Weights of a small transformer language model.
Training: a variant of Muon for these matrices, 422M tokens, 6435 steps.
MLP neurons of a small language model. Each row is named by its layer, matrix (down: output weights) and neuron, and shows model dimensions 32-159. Each number is 128 + 32 x the weight over its row's rms, rounded and kept within 0 to 255.
Before each neuron's rows, "fires before" lists the tokens most often just after its 100 highest values on Wikipedia text that the model never trained on.

fires before: " in", " on", " to", " with", " for"
L6.down673 [110 103  73 120  87 111 144  83 149 129 120 120 125  98 136  83 158 138 169 121 179 180 159 147 153 134  44 136 145 103 116  87 159 144 106 157 140 161 152 145 122 121 161 142 133 159 114 127 211 112 104 119  73 143 170 159 113  80 164 106 139 158 126 123 116  95 137 113 107 134 102 157 134 108 136 133 180 131 155 139 154  63  63 121 144 128 176 116  84 139 134 153 167 164 158  97 113  88 125 122 127 152 147  81  76 143  97 149 100 150 133 145 111 144 120 186 146 148 100 109 103 170 111 100 125  90  79 103]

fires before: "\n\n", "\n", "ay", "os", "ace"
L6.down149 [135  99 133 138 211 102 159 167  91 124 121 142 107 115  78  98 163 137 111 100 171 111 110 159 103  90 165 115 112 126  93 178 138 142 144 152 125 172 148 105 161 126  93  76 118 139  81 120 132 109 168  76 108 162 140 171 180 122 128  59 142 178  70  64 141 122 159 152 157 171  76 134  88 172  56 152 116 127  98 163  75 194 154 192 121 147 107 144 130 149 164 108 145 145  97 140 208 156 140 145 153 105 114  88  92 160  62 170 114  78 181 138 149 178 133 129  58 171 109 143 142 135 122  98 151 190 130 115]

fires before: "ed", "ing", " to", "s"
L6.down760 [104 135 138 135  91 155 137  55 199 122 145 157 152  79 119  75  79  95 127 159 101 106  42 121 172 110 118 157 121 123  99 105 114 108 160 192 119 195 156 130 131 202 108 127 106 177 120 173 108  86 110 111 101 118 108  77 186 164  97 149 106 187 114 152 117 109 122  85  96 133 136  92 122 156 145 114 169  75 101 114 140  91 186 125 135  98 131  99 102 182 161 151 181 149 123 120 155 104 107 127  97 142 135  63 155 121  79 112 122 106 135  78  95 133 174  82  99 185  98  98 118 129 145 148 118 166 122 184]

fires before: "9", "5", "6", "2", "3"
L6.down802 [ 74  94 165 147  58 158 104  90 119 164 105  92 116 127 106 116  97 126 149 101 164 124 158 108 142 126  89 152 148 138 105 157 126 120 114 123 114 152  91 138 165 134 120 110 101 113  68 137  89  89  88 141 127 132  92 150 140 134 129  81 153  96 153 169 162 146 141 180 135 132 143 138 107 136  95 146 150 126 133  85 167 109 152  76 203 145 143 140 103  86 145 129 115 145  57 158 156 161  91 110 142 166 133 141 134 112 166 114 141  99  89  96 136  77 140  78 154 115 140  59 131 115 148  71 125  69  73 164]

fires before: "ion", "g", "er", "ch", "s", "et"
L2.down339 [132 126 126 123 105 118 121 170 140 162 132 135 132 127 158  66 107 164 131  74 178 118  83 135 151 103 117 117 106 149  82 102 105 122 100 164 137 189 105 179 156 113 175 138 139 180 141 169 118 125  89 201 133  94 136 146 118 134 145 196 139 107 151 156  78 100 192  80 109  96 130  85 124 105 187 174 149 183  70 167 162 147 154  92 124 120 123 117 155 133 167 147 120 101 102  54 109 144 172 142 113 144 135 158  76 136  95 156 178  91  63 157 130 126 124 170  92 186 159 104 104 132 168  65 104 133 109  63]

fires before: "0", "1", "2", "4", "7", "3"
L2.down202 [ 38  91  89 160 126 126  93 129  71 202 125 124 140 146 104 135 124  95 175 168 122  93  86  85 133  65 102 136 129 108 173 103 183 132 173  68  85 129 187  75 120 131  60 109  92 133 172 173 147 137  88 174 170  74  97 154  69 152 136 107 130 167 174 140 126 109 209 139 156 135 161 129 132 186 120 136 131 101 133 131 122 108  94  97 140 149 126 181 125 168 157 105 120  97 113 152 130 105  85 132 170 123 116 166  99 162 101 143 126 128 140 134  84  92  80 138 108  86 153 135 112 134 106 127  88  65 192 148]

fires before: " |", ".", ":", "8", "\n", "-"
L2.down819 [102 120 124 180 160 134 109 154 134 112 136 117 187 242 103 134 125  87 149 149 167 159 144  86 113 151 117 113 167 110 113  78 110 142 149 186 128 117 125 149 112  88 121 152 161 102 116 107 141 154  91 104 161 122 158  95 154 152  90 143 133  88  81  34 111 101 143 125 117 148 104 103 150 172 121  65 162 117 123 135 158 186 106 155  53 174 137 162  81 147 109 144  90 108 166 155 114 105 138 155 186 154 133  77 114 196 115 144 149 103 188 160  92 156 139  70 166 145  94 168 171 176  97 121 129 111  81 184]

fires before: "ated", "ation", "al", "ate", "ter"
L6.down420 [148 125 163 105 147 140  93 130 136 150 129 122 131 178  77 170  95 188 142 134 137 163 133 161 105 121 140 131 131 125 198  64 131 130 166  94 165  82 128  86 183 121  90 116  82 137 130 114 145 134 119 125 135 140  61 151 120 155  83 168 128  92 107  92 105  77 132 195 107 124 128 115 100 138 157 161 171  70 158 156 131  37 172 177 145 145 116 144 173 147  96 175 150  97  81 111 132 138 138 133 134  97 142 118 145 153 147 136 110 103 146  95 140 117 139 162 147 112 144 161 129 158  90 119  69 148 119 187]

fires before: "i", "u", "ar", "\n\n", "k", " |"
L6.down310 [151 188  95 147 108 127 143 116 179 126 125 214 148  98 131 117 165  53 101 138 162  69  66 108 135 176 113 132  87 126  96  20  71 168 187  98 145 100 180 153 137 106 118 126 176 134  97  96 133 129 136 116 163 134 171 156 152 127 140 112 106  88 105 112  93  90 138 110 160  85 174 161 169 135 107 130 167 132 106 176 171 133 151 136 165  95 144 123 100 179 116 137 156 165  80  67 117 154 108  84 108 141  59 217 104 107  83 129 127 134 125  80 139 151 136 148  74 195 162 151 134 126 157  85 115  84 118 106]

fires before: "al", "ate", "ation", "ated", "ations"
L6.down907 [111 146 129 103 129 124  73 186 155 141 118 139 153 125  97 125 104 221 121 153 122 158 149 148  81 120 135 114 139 127 104 119 102  82 116  86 122 152 133  93 125 140 136 130  99  96 140 130 107 113  93 133 162 139 109 192 144 131 108 126 121  92 125 131  88 107 135 211 123 141 120 152 115  99 131 112 101 101 144 152 171 119 117  95  74 123  45 190 148 152 231 120 108 136 141 150 114 155 221 168 129 152 168  61 104 147 142 115 127 141 105 131 182 136 132 107 114 171 124  37 150 167 117  99  74  55 143 148]

fires before: " by", " in", " as", " on"
L6.down478 [165 149  71 105 145 132 196 170 117 102 108 127 178 114 164 136 125 135 157 156 119 138 161  86 109 106  71 146 158 109 149  79 163 172 100 161 142 136 132 149 134 119 118 101 140 168 171  82 126 153 104 105  67 149 152 122  91 106 129 113 138  94  89 136  89 143 123 122 159 115 134 149 166 106 134 180 144 102 159 146 152 101  22 115 158  68 140 160 146 138 137  99 190 148 171 165  90 113 122 164  89 102 150 118  56 199 182 146 123 158  69 156 112 140  89 164 126 191 164 109 148 145  98 149 124  17 112 122]

fires before: "ed", "ion", "e", "al", "ing"
L6.down939 [ 94 128  75 106 113  92 120 160  68  88 133 173 154 143  82  89 107 110  99 144 114  98 103  90 181 144 119 178 149 136 119 137 169 121 136 113  53 170  46 174 166 177 134  80  88 156 115 155 146 137 107 202 133 116 100 140 114 120 174 135 169 139 150 136 120  79 190 154  72  92  79 101 121 139 164 115 145  96 117  76 175 108 192 127  84  99 127  92 161 111 129 155 150 175 122 160 172 158 120 146 161 133 122 181 134 149 121 149 150 109 129 151 151 144 122 133 138 151 116 112 188  71 139 123  50 117 151 133]

fires before: "1", "9", "7", "en"
L2.down32 [130  51 136 134 105  82 143 110 126 184  77 115 123 103 187 119 125 120 137 180 151 135  90 158 117 101  97 187 156 109 164 113 124  75  95 136 113 138  83 115 108 155 150 107 128 155 143 126 150 131 133 177 133 101 144 164 125 130 123 106  90 132 180 168  98 127 114 122 122  91 123  88 172 146 162 111 125 179 134  90 106 138 144  87 152 159 153 147  95 132 115 137 115 170  97 140 189 110 170 101  75  45  54  93 109 123 162 166 188  72  78 139  98 130  92 182  77 116 150 178 183 201 109 129 119 128 128 147]

fires before: "ed", "s", "ing", " to", "ance", " in"
L6.down840 [136 183  97 158  97 160 141 142 113  91 189 122 150  93  92 102  91 126 131 196 113 163  57 168 129 170 142 100 120 120  74 175 105 178 157 181  94 161 140 130 128 147 127  84 119 154 139 135 152  98 106 110  87 120  93 128 154  80 104  95 103 145 110 101 110 155 127 223  96 172 151 151 111 128  69 109 165 157 122  82 142  90 156 163 133 116  99 122  96 114 130 120 138 165 102 104 141 110 141  51 151 144 111 104 180 169 128  85 151  43 140 120 108 138 181 125 146 159 124 186 164 114 135  52 107 126 170 169]

fires before: "1", "9", "3", "6", "2"
L2.down753 [131 159  69  86  97 176  79 108 201 106 162 134 162 132  98 105  84  89 134  85 147 150 110 164 137 126  89 119 148 101 109 177 161 147 180  94 129 109 163  27 139 109 158 176  88  78 154  96  88 183 132  51  29 107 130 137 180 172 134 109 157 109 122 124 119  98 171 125 133  96 113 193 145 122 160 207 132 157  85 140 147 132  36  61  94 166 146 153 139 126 163 154 144 177 111  95 127 156  73  52 102 182  76 115 158  83 125  99  86  91 105 143 114  74  73 129 126  82 116 101 102 136 154  95 172  62 154 145]

fires before: " |", "th", "|", "A", "–", ":"
L2.down663 [125 113 196 174 167 119  62 123 166 127 126  84 141 142 149 155 127  34  91 124 127 135 160 145 120 114 139 138 100 152  96 106 125 107 127 179 116 105  63 108 197  85 148 103 177  90 138 141 162 159 133 147 118 106 141 122 187  77 135 160 163  92 109  74 142 175 151 130 153 133 173 151 131 143  94 117 154 125 126 172 183 156 152 108 165  84  93  86 133 101 122 121  74 149 160 131  93 154 119 117 127 153 108 147 103  81 169 125 165 111 148 122 149 140  88 116  95  84 106 153 151 171 134 159  82  63 119 169]

fires before: "′", "°", " |", ".", "7", "4"
L2.down458 [177  76 123 129 113 135 174 137 167 112 156 111  86 111 118 136 129 162 102  68 100 177 138 144 116  86 108 127 174 112 107  84 160  90  99 130 126 116 130 126 100 140 129  92  69 131 127 135  80  65 117  81 171 166 144 178  98  97  72 223 121  70 161 144 134 184 129 152 142 145 180 106 132 166 164 138 109 166 177 148 146 129  93 167 168  79 159 135  73 159 127 137 139  41 108 127  76 130 191 104 181  79 106  92  86 101 141 179 116 106 138 110 198 135 114 108 132 157 136 129  89 144 132  70 170 154 133 105]

fires before: "9", "8", "0", "5", "7", "4"
L2.down186 [128 109  95  40 100 206  98 197 197 131 109 128  98 148  83  79 123 115 187 153 117 150  97 143 116 142 119 125 152 167 157 155 188 122 133 151 157 142 169  85  66 120 106 165 137  65  94 133  77 117 117 141  95 131 109 185 215 152 120 149 161 128 108 133 149  77 173  94 162 183 107 152 183 102 146 170 148 154  53 140 114 118  98  61 121  99 147 127 129 152 118 160 182 215 180  75 154 117  75 106 121 142  76  89 164 149 113 140 117 128  82 179 154 149  78 129 122 106 124 121 132 169  72 104 146  77 134 130]

fires before: "x", "g", "im", "ch", "ur", "r"
L2.down579 [131 121 126 137 138 125  82 183 132 161 199  86 153 122  78  82  93 128  85 122 109 103 150 190  92 103 136 113  96 134  91 114 133 131 123 170 122 188 101 155  56 108 113 104 171 146 171 168 114  97 135 183 130 190 193 175 100 139 150 130 151 155 123 156 120  87 137 112 125  94  94 149  98 144  99 201 110 165  78  73  86 177 120 159 162  95 130 167 164  91  66 127 133 130 111  90 146 172 160 183  83 135 114 160  85 128 118  97 155 153  95 132 178  68  66 165  82  97 141 153 108 111 119  99 119  57 159  95]

fires before: " |", ".", "p", "ult", "ul"
L6.down485 [146 161 131  78 112 146  98  96 121  95 119 123 129 167 181 156 111 145 120 119  91  79 123 137 176  68 163 128 156  96 111  91 117 103 169 150 149 166 156  92 130 165  47 128 122  99 139 145 135 115 113 163 164 127 134 162 170 109 160 155 155  90  82 159  99  97 118 160  84 147 134 160 106 150 182 169 111 138 128 140 141 167 113 111  98 204 170  89 160  69 168 121 160  64 112 117 136 116 253 112 117 113 157 113 146 111 156  64  94  85 116 156 204 113 170 124 114 168 197 134  93 128  81 142 129 128 181  92]

fires before: "\n\n", "al"
L2.down585 [121 167 120 150 115 149  97 150 148 166 169 145 147 138  41 143  97 103 124 119 157 144 108 159 159 124  96  27 140 121 133 159 134 163  46 112  98  90 175  98 167 154  93 113 132  62 117 171 116 148 104 147  90 153 196 164  71 158 135  96 126  97 120 144 120 107 121 164 182  97 119 131  81  82 125 156 152 142 131 123 122 136  97 138 159 170 158 123 114 135  94 176  45 110 131 152 101  93  97 122  82 168 134 145 125 117 136 127 120 162 100 150 189  99 122 124 107 181  73 126 103 185  95 148 122  98 125 142]

fires before: "ory", "or", "ol", "le", "et"
L6.down828 [154 167 126  22 122 126  73 158 150 144  76 110 128 155 105 156 114  96 106 132 120  29 148  66 126 149  62 146 208  87 186 130 122  71 159 105 125 119 108 149  78 140 135 201 114  73  88 105 177 148 147  96 105 139 175 124 199 109 160 159 113 107  76 116 135 146 147 130  96 108 155 124  67 102 128  97 118 140 137 133 101 150 131 132 126 152 151 114  91 132 170 117 170  54 131 148 116  74  80 111 127 157 125 114 179 122 102 147  91 127 102 169 118 165 106  61 141 123 151  76 107 126 159 170 140 136 116 164]

fires before: "″", " |", "\n", " a", "."
L6.down774 [119 151 115 121 118 120 146  61 164 187  99 121 138  91  89 168 146 141  90  80 105 126 122 137  70 192 105 122 173 135 114 101 150 197 113 144 158 174  86 113 155 154 105 150 143 138 160 141 141 126 109 123  87  84 156 103 153 116  61  73 166 117 126  81 112 127 157 152 124 173  87 114  99 114 126 130 141 141 164 148 101 114 113 142  65 186 103 107 119 133 103 165 145 142 129  94 134  92 122 118 151 139 110 138 186 105 151 133 121 112 133 202  90  88  87 135 103 171  77 119  63 131 175 151 119 114  87 106]

fires before: "2", "6", "3", "5", "0", "9"
L2.down238 [103 118 116 136 134 222  67 115 148 101  73 123 182 153 148 132 142 115 147 120 191 125  98 133 101 121  87  84  88 136 136 115  76  90  96 133  96 126  80 132 131  94 122 138 117 110 163 103 148 145 151 136 153  82 141 161 141 166 153  74 110 139 124 194 152 179 135 145 141 148  92 136  96 161 110 162  76 124  81 145 116 144 126 107 100  86 152 144 106  36  69  79 121 150 134 107 104 185  76 156 145 106 145 132 168 124 134 159 154 205  71 123 138 112 118 122 170 158  93 146 110 139 156 152 168 134 110 124]

fires before: " |", ".", ",", ";", " /"
L6.down400 [ 95 140  93 134 160 132 110  86  96 107 102 127 189 128 151 124  90 126 158 152 108 146  70 129 103 106  98 151 147  47 115  92 103 159 131 148 118  93 123 160 164 152 177 186 102 141 146  19 129 157  84 127 145 118 141 107 181 196 106  96 119 108 100 133 128 121 153  98 119 117 156  96 121  82 153 124 115 149 117 166 150 107 149 197 173  92 154  95 125 140 121  83 169 184 143 148 143 139  71 102  92 135 159  77 139 140 115 146 109  74 170 120 132  49 142  46  91 128 121 131 120 133 169 105 144 160 181 184]

fires before: "ing", ")", "is", "or", "el", "es"
L2.down472 [134 106  88 152 106 135  70 123  93 137 173 134 158  89 133 117  48 134 176  59 130 113 144 117 152 131 107 145 130  89 122 150  92 157 108  97 121 142 184  61 152 167 124  99   4 135 170 114 106 118 138 115 116 139 160 113 121 114 104 182 168 111 145 159  46 130 157 118 144 146 163 143 129 113 146 111 130 118 110  81 129 167 127 141 200 115 135  56 181 164 139 142 147 153 127 145 158  39  90  96 153 113 150 127 146 122 150 111  87 147  95 181 105  84  85 192 146 116 125 180 176 127 148 180  92 139 149 140]

fires before: "am", "al", "ent", "ated", "y", "w"
L2.down305 [ 99 116 140 130  91 107 126 104 130 144 126 147 133  96 119 137  92 101  74 102 130 113 104 153 126 129 183  88  59 110 106 159 132 128 154 175 125  74  94 173 168 176  93 134  87 115 138 158 155 169 148 124 128 191 102 154 101 210 133 152 117 149  78 105 138 120 137 102 157  73 126  84 150 109 144 146 166 169  92 135 112 119 152 196  83 108 123 108 104 134 137 141 111  97 126 168 114 135 172  93 122 142 144 164 185 153 127 147 133 110  38 150 132 109  83  99 171 100 101 127 119 157 128 122 196 106 137 173]

fires before: ".", "-", "ral", ",", "\n", "land"
L6.down639 [135 100 113 146  80 130  77  85 165 131 147 137 205 106 129 119  93 108 119 152 150  94 154 104 117  91 191  85 116 102 124 157 117 146 124  93 128 123 171 137 114 180  82 144 186 173 145 117  98 203 125 108 110 147 115 136 117 169 121 123 164  80  92  95 123  99 169  95 168 147 141 120 156 145 113 117 151 111 125 177 134  34 107 116 142 119 125 189 102 147  81 120 119 110 142 148 142  82 178  82 192  85 143 138 143  82 140 144 128 108 112  49 136 163  97 113  99 133 128  77 115 158 161 154 143 134 136 125]

fires before: "ory", "or", "o", "ers"
L6.down201 [170 126 158  79 107 167 109 167 140 134 193 141 143 156 165  88 122  76 116 137 123 104 147 112 136 128 124 139 169  76 131 129 119 145 128 131 157 116 154 166  63 219 167 153 124 131 126 127 202 129 144  84 140 147 128 103 180 146 129 135 105 133 176 165 191 143 148 127 122 123 158 156 173 101 140 101 147 147  88 138  90 129 102  69 142 110  70  73 112  86 110  67  98 145  93  99 141 117  92 142 187 114 114  67 131 142 133 156 119  86 117 100 102 143 140 110 172 126 119 108 136 133 116 153 142 128 127 107]

fires before: "le", "pe", "p", "ure", "l"
L2.down712 [116  35 163 177 158 124  89 113 172 134 116 129 152 102 118 115  73 150  46 147 123 127  99 159 128 133 143  77 188 119 162 143 160 147 100 107  74  90 161 119 151  72 129 136 143 178 131 166 118 114 102 131 152 178 124 150 158 187 166 134  96 150 144 166 174 108 162 129 159 181 139  82 118 142 108 170 108 113 108 145 195  90  93 129 133 162 125  99 129 149  97 116 104  64 130  97 136 140 127 114 138  94  88  98 141  79 109 129 103 161 118 160 114 145 103 128 187 180 150 123 173  79 134 215 118  99 143 179]

fires before: " |", ":"
L6.down820 [109 226 136  88 117 104 120 143  65 122 150 136 173  88 179 118 125 120 156 127  53 139 117 150 141  75 115 114 165 196 111 149 211 127 153 134 118 107  99 165 137 148 145 121 141 101 111 129 123 129 117 147 198 219 137  97  90 117  75 150 135  96  75 119 137 141 120 133 145 154  89 209  77 106 104 150 118 134 136 115  95 174 146 184 133 200 137  57  50 156  43 146  97  94  60 127  90 110 142 125 145 157 101 100 136 161 168  98  95 122  98 121 121 156 151  84 153 165 171  89 127 115 183 115 130 150  96  98]

fires before: "-", "|", "===", " |"
L2.down845 [107 129 176 116  81 136 126 126 169 153 177 114 170 123 139 145 147 152  85 143 150 110 131 168 122 114 157 129  91 157 130 158 171 180 162 157 188 102  81 140  97 130 114 145 107 163  88 206 128 112 111 149 145 137 154 115 154 140  96  95 124 149 127 119  88 142  88 151  98 105 117 125 148 140 142 132 142 138 142 185 137 143 161 132 132 144 137 131 110  97 129 135 146 104 191  82 103  93 137  92 145  97 108 104 172 107 154 126 152  77 135 148 127 123 140  55 125 165  70 150 177 196 127 169 137  78  91 136]

fires before: "9", "8", "7", "5", "2", "6"
L2.down732 [147 129 156 142 129 152 123 171 177  94 110 153  99 142  98 103 105 157 139 195  71 139   7 109 141 154 122 107 129 130  94 121 106 120 156 194  89 143 123 157 102 123 155 137  88  39 139 141 137 151 150 119 189 178 126 137 192  80 129 139 115 110  84 126 130 125 190  74 135  58 125 136 189  65 195 103 103 103 155 143 123 141 133 138 120  62 144 115 110  77 130  86 121 114 112 163 118 134 136  93 191 121 139 112 142 145 156 111 124 133 100 147 148 115 131 120  81  98  98 126  82 157  71 159 131  90 135 192]

fires before: ",", ".", " and"
L6.down580 [ 86  99 104 100 154 130 143 142 123 129  87 136  98 159 161 152 106 105 135 128 159 123 193 205 152 182 122 112 167  78  99 148 165 158 164 143  89  96  93 128 197  87 129 105 170 160  93  85 182 124  82 108 117  59 142  98 129 111 109 144 158  98 131 138 147 110 105 146 145 100 108  82 155 132  96 119 148 156 131 104 173 160 137 158 152 136 120 104 160  97 105 100 142  96 147 187 115 111 148 128 128 158 111 126 172 147 131 103 146  79  94 100 176 175 122 128 184 173 162 123 186 117 122  90 183 129 128 121]

fires before: "ed", "ing", "e", "s", "es"
L6.down196 [127  85  75 139 184  98  87 132 135 114 159 138 142 112 108  80 133 144  88 141 150 165 108 109 127 110 121 112  90 179 159 168 141 154 139 106 154 125 166 161 117 222 163 135 107 155 120 144  63 102 179  92 217 145 182  95 156 137  90 158  77 146 124 143 127 145 165  85 136 178 171 134 123 103 131 150 148 127 107 143 147 126 139 171  96 108 124 156 142  91 127 154 116 169  64 100 151 119 123 105 111  93 139 162 108  72  84 136 132 126 165 146 106  78 122 159 144 123 152 103 131 126 188 103  71 152 104 140]

fires before: "5", "2", "8", "6", "7", "3"
L2.down351 [ 70  82 153  45 146 121 134  92 137  79 159 123 140 162 135 132  96 112 134 142  99 150 135 110  88 148 133 152  99 123  99 117 116 142 148  64 153 152  93  92 118 125 159 158 106 125 121 167 181 102 149 111 152  51 167 119 156 142 144  87 147 159 132 141 161 155  84  76 124 186 108 119 124 174 162  95 173  88 122 165 157 136 124 153 136  73 133  87 186 151 126 137 144 141 116 191 120 171 145 181 107 161 121 147 139 128 169  90 105  84 124 145 136  88  95 147  85 110 169 110 102 155 138 133 136 166 175 113]

fires before: "L", "act", "ork", "-", "od", "el"
L6.down592 [103 134 116 136 103 131 141 107 133  92 114 120 117 132  79 149 137 123  77 123 118 125 166 163 149 141 190 192  95 138  93 100 109 102 169 143 144 100 134  86 117 173 115 109 122 126 137 158 150 165  55 190 124 130  89 131 182 136 131 102 161 148 120 168 125 119 102 113 158 159 101 101 117 125  84 185 156 112 134 155 113 151  81 154 155  79 137 121 165 121 123 237 156  87 146 141  47 116  88  63 118 162 152 194 196 140  75 164 157 119 133  96 166 156  53  82  82 179  78 103 146 151 155  99 111 138 108 147]

fires before: "th", "inal", ":", "y", "in"
L6.down462 [118  98 109  97 133 128 172  94 113 151 152 182  66 121 145  76  83 123 168 159 154  78 153 157 145 153  66 132 177 142 142 107 169 129 186 166 113 141 123 124 145 147 170 166 155 140 164 149 104  97 158 167 134 109  92 108 105 136 203  92 125 145 145 137  95 125 123  94 137 207 137 145 126 156 129 193  98  65 116  83 107 150 154 116  77  86 115 155 134  87 152 129 130  87 169 113 142  80 139 125 140 137 177 120 120  87 115  93  99 149 141 153 119 129 107  40 104 113 103 172 136  60 113 118 109 129  62  46]

fires before: ";", " |", "–", " (", ".", ","
L2.down967 [141 129  98 189 159 101 130 125 116 138 179  99 135 191  88 111 125 102  54 102 159 126 132 166 152 123 107 139 132 135 115 125 104 101 146 124 118 104  93 180 105 144 141 102 136 144 124  96  74 149 112 172 118  83 131 145 139 117 134 153 211  71  88 163 145 114 133 149 148 136 137 129 146 169  85 138  97 115 143 185 158 141 154 165 131 137 145  37 140  88  80 125 186  66  23 108  99 134 136 155 124  96 119  87 148 119 128 106 116  61 107 148 100 100  97  98 133 186 159 134 122 132 135 116 133 114 150  84]

fires before: " ", "′", "8", "7", "9"
L2.down621 [ 93 106 187 129 137 135 147 104 130 113 130 119 145 155 137 175 175 204 153  96 124 160 156 123 135 101  99  30 141 149 111 121  95  82 115 114 145 134  85  82 150 118 110 191 127  42 117 113 105 168 158 134  72 162 149  61 210 162 108 167 150 144 116 132  99 138  84  95 163 105  76 145  95 154 144  63 126 100 135 169  96 132 108 118 161 111  92 101 199 113 107  80 147 168  95 146  96 127  36 107 140 104 146 112 174 119 143  80 180 102 193 131 160 135 149 135 117  82 143 133 146 159 116 186 102 110 148 111]

fires before: "9", "7", "2", "0", "6", "4"
L2.down594 [149 147 123  91  83 108  87 143 146  91 119 131 139 163 113 139  72 176 203  82 143  97  95 168 149 161 119  92  81 158 165 169 151 112 110 128 125  99 155 130 136 121 163 122 121  87 167 146  99 154 214 103 151 171 139 118 148  81 169 148 102 117 147 110 146  78 143  63 140 122 134 145 103 127 105 219  68 108  91 137 158  71 118 111 139 146 178 176  63 107 133 108 169 114 108 125 147 136 130  97  40 105 145 146 154 126 193 142 117  62  81 109  95 132 158 129 118 103 144 163  83 176 143 158 151 119 127 128]

fires before: "8", "9", "7", "6", "5", "4"
L2.down1016 [170 154 146 153 154  97 167 112 180 146  79 172 142 119 101 154 115 138 188 102  69 119 140 145  96 142 150  96 107 122 106 110  53  67 137 137 104 147 105 105 121 154 156 131 155 116 113 164 135 209 150 148 133 147 154 158 153 117 158  61 104 119 123  73 118  89 107 102 108  53 109 134  99  72 121  51 176 111 141  75 109 142 184 173 129  96 133  95 145  62 109 149 194  75 182 114 108 107 126 158 109 112 153 103 167  95 155  86 130  96  94 144 128 133 117 130  53 189 191  83 150  90 145 138 182 116 126 131]

fires before: " |", ";", ".", ",", "1", ")"
L2.down230 [114 139 101 137 107  92  90 102 101 142 145 125 157  71 129 105 158 158 141 162  91 120 131 135 109 135 155  86 118 113 125  73 110 167 111  98 127 137 158 139 124 149 107 110  81 136 119  61 154 131 136 135 201 129 117 125 116 148  76  88 134  84 100  55 140 151 154  93 140 180 159 136 133 164 100 226 146 151 115 158 152 141 111 117 143 145 179 122 158 106 145 133 140 187 125 171 100 146 146 158 103 121 120 121 203 111  64 124  81 139 135  73 104  48 115 108 129 101 107  92 180 129 126  83 131  50 189 151]

fires before: " |", "°", "."
L6.down511 [156 150  89 146 111 150 172 128 145 176  69 201 137 167 198 108 114 141 121 132 120 126  78 157 155 128 140  68 144  85 145 115  97 149 138 157 104 110 128 111 177 187 129 161 134 111 177  89 162 148 119  91 138 164 121 136 115 149 123  73 107 134  89 141 110  96  92  97 138 162  96  56 107 169 122 104 131 152  91 156 156 157  57 175 155 163 160 130 127 119  80 119 128  99 166 107 166 142  95  53 128 152 139 176 143 125 117 133 156  86  91  29 112  81 134 124  81  87 149 152 165 165 131 156 133 159 176 186]

fires before: ":", " |", "ing", "ual"
L6.down896 [138 148 128 142 138  94  95 150 113 105 173  67 141  87 168 186 152 144 183 100 108 134 128 127  81  80  86 143 122 168 152 123 164 107 108 148 115 125 115 127 112 115 137  95 114 113 164 110 112 152  95  72 133  90  76  48 190  91  92 196  92 131  88 178  67 125 155 124 136 106 148  93 130 169 162 154 158  92 123 103 139 136 146  94 144 116 114 107  99 155 147 163 144 120  98 106 147 129 143 152 143 117 154  71 129 101 168 107 114  85 139 190 136 138 199 155 158 141 146 154 136 146 188  96  87  79 125 136]

fires before: "\n", "\n\n"
L6.down456 [ 88 154 116 130 151 134 128 126 110 107 105 125  96 147 102 115 180 119 112 155 139 124  95 153 157  93 133 116 112 120 108 131 154 155 102 144 116 118 120 124  86  99 159 101 120 135 108 159 174 138 165 171 152 145 145 155 179 133 153 154 123 111 118 128  78 154 235 177  51 141  84 128 144 125 117 119 110 162  80 111 167 149 150 182 128 118 165  88 125 180 148 141 129 163 144  93 144 151 130 114  90  81  94 111  89 138 150 129 114 136 101 148  85 190 185 143 137  99 129  48 125 106 158 129 196 171 150 167]

fires before: " |", ".", ":", "1"
L6.down560 [151 102  77  75 130 143 174  96 149 111 118 154 109 190 104 216 117 153 136  68 155 100 146 108 235 137 121  83  83 134 125 105 150 138  98 199  90 164 105  80 121 126 141  97 176 132 137  94 126 175 104 122 102 116 118 133 124 106  81 124 137 171  79 107 156 115 145 139 101 168 117 125 151  93 144  87 127 142 122 163  46 177 127 133 133 138  74 133  31  74 150  74 234 152  63 194 145  84 142 127 122  76 105 126 125 125 130 117 149 145 126 142 117 149 122 110 109 159 217 154  59 149 124 131 166 102 119 113]